config.toml
n_kv_head = 1
vocab_size = 1024
norm_eps = 1e-06
tie_embeddings = true
init = "uniform"
init_std_qkv = 0.0235
init_std_o = 0.00428
init_std_up = 0.0235
init_std_down = 0.00214
optimizer = "muon_variant"
beta1 = 0.95
doc_mask = true
MLP neurons of a small language model. Each row is named by its layer, matrix (gate and up: input weights; down: output weights) and neuron, and shows model dimensions 0-255. Each number is 500 + 25 x the weight over its row's rms, rounded and kept within 0 to 999. Numbers have three digits each. A neuron's up and down rows have the sign that makes its largest values positive.
After each neuron's rows, "fires in" lists the words (lower case) most often at its 100 highest values on Wikipedia text that the model never trained on.

L11.gate1012:470512500507509474440475468469514521487481497466501486544516521514513480507526460496496476500461482494486516511477518527536512470473490437496559503518484494496470520468479493504513500529496543479472484514542475518531544525507520514485517507511466467496511553507476544444489453466510501472521474508453549473527509462492495515508496471545509474536421457462518535493500512502508462464533474502523479489514522494518499466530474507490499516491482522509501459491471495460494520518487461503487520504462464482526547541507497540488521524504518476505471522533499508530495464470486496466489490489520521521520462518506501485469484459517481544497496493497485529485518462523539479481482459511489460514557476502462548478465524470505495509494474509472485489502512482473481476521512480
L11.up1012:536470532469539440490487496501481528455468490488502491482494514513484505569505485547546496499507467487534504523493529528522524492534533485470563527475495532518515525536496500468492521537506466529464533519490477486489526535475508498537496458483504488510517503472512495497480520494511483492549478524510476499447504497472482540523484509541512464515459458480464503482491522462472518483535496549509484521477485523495490516530493487487509510468521520499518495508514517518507458526503442505500511463521526523504530499511497531539493502484498519507471523519539521528504474472466518503552526493511453483537508477492477494497496525494521493561512478492516510517537470530448479468488487516483530494490499520499494495473475519503430490549501512518473465548498549532476444512478497
L11.down1012:539458509453491457507530519477530558515489465504454543523514424517504525490491504470512532489497507495500506526498529513527537465514509484505502492500479498490494513518452546470500498472493483491496535469500488481472478519529502483515518496506488461550486516452516480557510521510496500530507471495544501506497536511481476513453509522480515518483503491454497502487479498530459473509479495503509513516502475464481454523483464477467495514545500513565491484482483485513548505477516492510506510453464515501520488482524454491520489444529516479516512485504560508471514525503509538495500483511566502576518490490510521497499521451474495452526506502529523511508483510535499527477510481520475526482508492506490540502510484483565518518520515536534520500454498531553511519522491497
fires in: "after", "when", "where", "although", "since"

L9.gate609:536494531515483512517473531536509504502490532458465493499494474522504497513531509488530547482539551471515497476451484501508568499504478464495456544496485513500513492510508526475501489510514444491459501545465475502501462509494521529502490487518463498535528529528506499487468488477493475417490465522529474505502533478521498527515468490533522522496500498513504466521479543516527496488509488533526494523502527509479491534507564504476465468513491534473492500500523514514515492514475508490491449470500537480506484541538501496531493513541537473524545499463505488491472493462522510537509560522492489480472515480517463499527501508511520462500494484479478553467511546468496505516510516554498502498532521520455488520517531509518511509504447476488503530511508497481496557558488542
L9.up609:500483485510478563513498494475471472499485444534470520463500490528531473514516489524500507526491510504523502506476542495462491467528483533517463478490488473515521502508503501493482496477489498467524506519466511498466497530464453507535482562532469526464489505436486514474517483510460514486428533517486503467465522485517481456519493481484535477478514485516518491475510442513505455445489512519512478496529482490478489474518499529435521471476484465481491509523487469513481505503504475503516530494486466469534500498504493514526514539537501499458518458482490482505452546477461499489456528490471539508523536523476503448487485495480518488506479523494555520501466491527464481486457488503468490498491524522513557506480506498513492499488528496488478485484547437496527512518478534
L9.down609:501469444493498484512489533500502485504527578487539479505473500545518526521509524461484473485470508552469527499489518496493510498489455484498464451506504496498477470533464515519472513585469490521476476484532518472560497508439502518520507533467477494545504525499514536486484447480483476489482537517473536525505458476479533541502535506473521487507504505506520440516479522515510492508505505528539491471492533498510499469509491494489469492496487541516496473490501502505487493515520536491474505472454521499475447519518497490539490507503495489522515506524501472515511461523473477501497546506489492496465493538517487473490522514504504445515511468494477494520546526540565495511508511523501488457506498518508501495507514436495553516512470440497495482507536521482485496496509455
fires in: "as"

L2.gate122:525509485453492491495500523437501480505504490483505526529519440514459552471499516477493476534500538457484538480515480535502519486560499497465479489530491520471548468477543542525509526514493458483503476509520523447489528451480507469521477511469501498489513558479528548472506463500484494495502477485515474544459467480514478455516496488495504501497491475480518457561534484525509525495460489478485513476467459512473480535491491510441499469533475457506503511511494538464528538499506470486506457455471498494532467490525543460532477471472508497496491507486485542488519505507499526473510543482507524509511489511494499473521474487540509529459499492504502497529517500511502487480489499520506487523533506556511505516519475462510521493514468469511467487491479492474470498505476545
L2.up122:530502476483512460559505495458504456541531497472499538570484490489446535524502515450513504504473487519477537531516529479489477486510459493517462496474527483502529497470502547493503496530544449467533474471492524502492528491487515497483496527511541498470524505515497519522500516480496482513519466484501486530483518520532472532536472473496500495473511479493495485538518510543506534544484476476467525525493472516453496506446485494451467512493506515524513485466504556461497483492499482531501512464498503525521493517514541452508510488491474470489487562478518500450516501511497498510520496503513488469491502470495513512564510499498474496487516505517490513491496498471491477489503499511513432557550517486494470479523513490474488471460474514461463458528465500455465492468492537
L2.down122:511530475471503476541504496464480454516491503502476512572524476504457549503477494508520494489495505496511503490480487513474471511535499509497491495521502497513496484508533533479499525516480501486525461475486507471487525484523534477517472524512465490494478519459515487510501509491464496514508493495509510543506518527481509482460495497517512499480581496505492497556490493492513511509534473497489500518476505493460453509489475482521511490506482430525473469486500537423503461519517488481477511464480504537529515531603579477471502483426471510533474549475498531473524487538515536467483537475526482497453478481511499489521509499504480500500534471510477516496492499508500521463523511496515471505533500525493465465517475486502482487508521509507455493511449465478491468493500529
fires in: "from", "prominent"

L2.gate227:458476484485549546499503504496529482505534490495496512504494494493490528497502527485532514522509524462507486517493504531490485504493473521481466471542523521501486504495511535500533491532449484535521502528469514552498501506516517460492527448507514544467543535489503522523510480471497448463484462501514523534491498464510511490517494454482527509562484497471510512544474492490495473434470441493470514484495511525495491502519475488492468493485497509505516502503501494494546460505507545468489499485558563483485481514485495481512531464526519476498525507470514491561553467562478500507501455512512494509473509469553484498501476490541452477476480506475488476484542449527495456505529510500482459508558481515497516509507504500463479501504524505512472503474542509512545533496514497
L2.up227:509495543486487547492515512498512529494475465496448489487525500498473485497511522493530528491510511473495461504490491536487512510520493514498486521537475563499528500530460522473510515501485480448516508470530514522543516532488477443571467485514472503510522508499461489521542482541508496498535510487511496526528519527476524516492522462552505503473506506450538508503458521456488513485452523476478488478514540498528506465536525512494479460522497520484490516497524502504493507492463520512523485500514539538519482491447531461527507543510561494502526534471497525542567460515515504510470501469501476518485504461483502487487496503505484490478508499570534498477479494456506495499494532480487535506496485471474532484537491577499474476493499484503477459524484491468498523545508514
L2.down227:484521520507475503493505545458489510548499492498460526466553517520521528492536533454510441534517515490496447537502501528509476504484476510492484512539485536511508509512453546483535503456489510491535492483490451509510491504493519465537495509470471494490495523458474534465515490492480486499513483495497479460532525509505538515555540500555496499472500528449520502503512475519487495498507499515524463490475512521479528518496500490512448443496538474505562495495514434473509513524461529471434506481503523552489500479481489467559474493510526527512529511472539504491505505483510488542506512453460465490526488554514478485493485519480481515512542543526472489528483478497532486536492498513493505474539489480484504491492510525485493500505485471532503486521524480486491527492468498
fires in: "as", "that", "it"

L12.gate605:492511465509487507499476493461532511510466450506531495496521493502486499546500505473490502483494523504503492476501453539532493510517460521494437502525521545474454522503478517518516555517485475471556477517471546505540479484523518460495508500496486533507470502503539500452521463522532462485480492513530532500498428479499451477521522480475516511472513486518530482473514483459502506533535463531496542452527551509499500503492485537480519553490475530520545524502481479510521501477510509510456492496502512480510485491523519519486538503518526520484519482491523474515507525455480514519523484514512515458499496516508496460507478530509478529494462499511492482516497519503531481499514498449478463487483508504532430477547468513440490472533511532489507443503513485460538504483472500
L12.up605:500505515519519495531479550497539497464519461492515467515523461509496515501496549492515505550494531501518495486533504561523485512476458510505453477439456505498475470494459491476476532490518516469512496491512522467475503524510522459459474541478472480504528481489498542499482513499490494526450441519489517510486500544502484536530499504499513487464503518495516499484484523471496480480500532469513527479529519507513496514466484548515512458476484524512506524504534486486575463454487474487489555487477495504509502479491514453492533538500471502530480425480533456501543517482489529495494501512519501478512536510488476445475499497526517493540465500510480494521504461525520523473514512505471475514513462506520465487544503467484512524524473476535495524494453491460522512495518462
L12.down605:503514514477499489491490500494485506508509481506521485488527539503499519516496497479496513459511481504468474527508445484517504483517525512496492501451461508492519476527477489459508507440495510518468535500487496502493471541509493468484524527492478490507499493479549489504486526547488506488490489494552581481484536503479522471503496515518501539474490517530508483501506492492553518495512439533546546476497513502519521531478479554518482544501502469500536533481520502526519484496501528487500533518508529479526494505461483496494474461492500516496476506510512470436511494492480523523513501516484521474491530515487468515490475497533520508510513499466523478520480493509649494529527557488478504520492510489515494500534462550483478486516466489478552486538455517496510506542488473
fires in: "and", "that", "which", "who"

L8.gate567:476504458525522486520512484463489482489521519510520486522474522508493480487503462568521474458525514513481544496488543516536490496536498488527509555472501542461511527540475536496468495432490489479544473479474500474530477499502494504451509503461493473496522507506522507542491506511484530453506498520494511486474486494488486498564499429477482489508477445515529527523474503532514503498488500491455498516480494515475509539499502497485507471537515534540539470534493521542478494485471519483518471494504498463529518480495527494493527538553469499471448562517519550480503507501478487490524520471502518480523532446494531535475505536477472533492524479505502484476525450523506488522457492496475463480469498480549491513501510496457500494517503484515510457518506517495474491522484508
L8.up567:531437496508522419455513523506516566462572507531489468475474467468468484558496461522524472498481502489474507493566475564498483443500553503544519509488538532498530495478466488515520496458532512464484493511522479489544520506535505489524511503466480508509489486519450516467500514480502528489496460514504489474533506486488458521502496493483495515483509481524517501487481497510489510507488494476476511507452487491500513476502485525510493510464477515454482523511466561495511480514489461474498514548553531483486545476502507445524509487489487499524513497486507491493530476498503524518527522505524473509488500505532488451490518475530516501516487487499498489493518530499507510551496509509523519514511522512488499477535485546441471509542517497511520462513512521486488537475503525
L8.down567:483487534543502494493525522459536487513500552493511464502470491512499501508506489486500479467480529540483517476456492480525531471513477502529492507480511469498503478471514502507496511525490512466540499555483538512530555550504562480491523533476456460494512501502528498505502511517483544513477555522447511566560514499488505507551498490482495531515508499509536453517514506468525453508466519508505512457461528527517448445518465522510538489551524482509478473509523468542443503486549478493522516497482522534499502528532479519452472500483485483488520466504489453470516500486513467437494475473491514486520480497513453515498532501500505503483477482503468463493513503492528510499494488497507516482512517502526491485520522492447498510494528489491494466515454490513505516521491475
fires in: "since", "until", "after", "history", "mosque"

L5.gate223:504485513491454560496525524478524502518518508539555501490498507534531483520487508522524479474504522504492486485474497516507504530504518519462484474528512484498452478496461487474491524516504495460515497490498508535515499520485573511496522459502471507531530504478536501470496485507472472477424476496510474480517495429515456494487498521487515484487461503533512500517490533484499493484520500515481456517553538524479454515502492530501478452537529504525509491484487523493528519462476589462488486523475520478523516510479506492487519536519554488511494481496509481489508516521473478499542508516409483461491468546483509480538514492541550545548498506466499520522505478502473496515513494522491509500498493485497483481507524476457467503506508481519466526479538513514532486523462499
L5.up223:467471510469448548490559516499511527492482514519521509478531472509518476498490535538502473473452531495514520494460550523499514512504471527508476468514495493493454481489459467482503502520505480430486463528495511526512485498495539543493531510494484485503535502474552516465514467486526468480453479512511480470513477465515464465498498501499484525475485524532510501499476522480474517473467523486519499503520533517484506489484481515509459474544520544504510541479482489501513485473497556489505502499495563486556505493490481508471531545511550531504513499509508444499500498475463507517504476505458540504508473566493486456541504465546503507520505498519483490502491512468483479553473518504522512537489503502483515474514488505431460483502530499513501506464550481507474520510481501
L5.down223:492466503466498509474493501494522544498482505478546499514541482515464489569511474468509476540475506483524500478486523508523491503492496511487467499529497527459469505538488527492487525503496449524472499500451479523466492504480542505524515539504411488551507502488530514500479506474544501517512473480512517492477505493475489481519509498509505484494542474553525508497488463473539511442498474532562476438478512484489516504523476541494488479496528453538495503463483514473497543523502546479432494506472495491498475528486461497494485485526510488520513476460525492526504505522518503482519523501482477470463493507510485507497497547518484552527468506487520488523474467464553473497534480515489504509532475512520505499501491462491489523497549516486490550485505507457507488490470447
fires in: "as", "and", "who"

L2.gate87:526489516490459521498489474510495491473510483472470484524509520525491541514506527491518512507526475547479515483480495499495487526506468516515526516558519512495428534501539475487491506467548491483512480468523516482490510536501468532511498535482515492465476500488497502516502524508515521558448481520507491499469497502518516473490544470512480488496513469533542448509499524552502489469501485475461542478512465513485514521476490478495508451518502503521519490488527536435497509503492484520505500518490545490517471500503542511501494442531526494480469567451478533482490530497480484494507489444535489534521462500518536469511520493505494535446552540522516426514494443486492540478499515492512498509521468483509464516489506489503498503499488530505461442527503537491506475493481528
L2.up87:525495527533483496522508491527431460471518512477445506500498534529503514515499513513538517514536505543499465490472504505477517514547470520503520536532541484535482508520526434521492527466516509488480499474526518493513495502515472514493458523466525473483556465507523524514519507513503499553460488507540494516467525484513474489503518499481467496494498492491547472530513523522533489466538467467507497488495449513486465510466461492468515483531502510510534465507507500463499530508516537502536506483504560504524495484528498503511496450530503503475472542460492559532522505506474489507502519500520516517500447500514483490495540532518488515443509487541506455548478463504499513503495512474455494505541458504511492531528460502479506481515487516493441462501520515499496467485455518
L2.down87:518462485538511532487479517495490459512461494504475466552519542510502516500496486529497525504520444536478474483500489500476511540555506500544490512516512518524486517529492485544462489484471471488520509474503523497486491518496499511504494542462479444486491497469537500501508502484478491522487516497534490491436508493527449461469525499519476524518508469478527486462528520526543504505536509470461530494472485503463521467527429505523541499463485481530517489500517494509501510498526499501503494461461554530506522493550516483508486470492531469525480515516473534483486513485476526534539499469547489531472488500484523452477457516525480506469548515513506480524479461528529533515522501507495473534536471448527469523486463471495519500527489502522497460531515500498537535516485523
fires in: "later", "from", "water", "prominent", "material"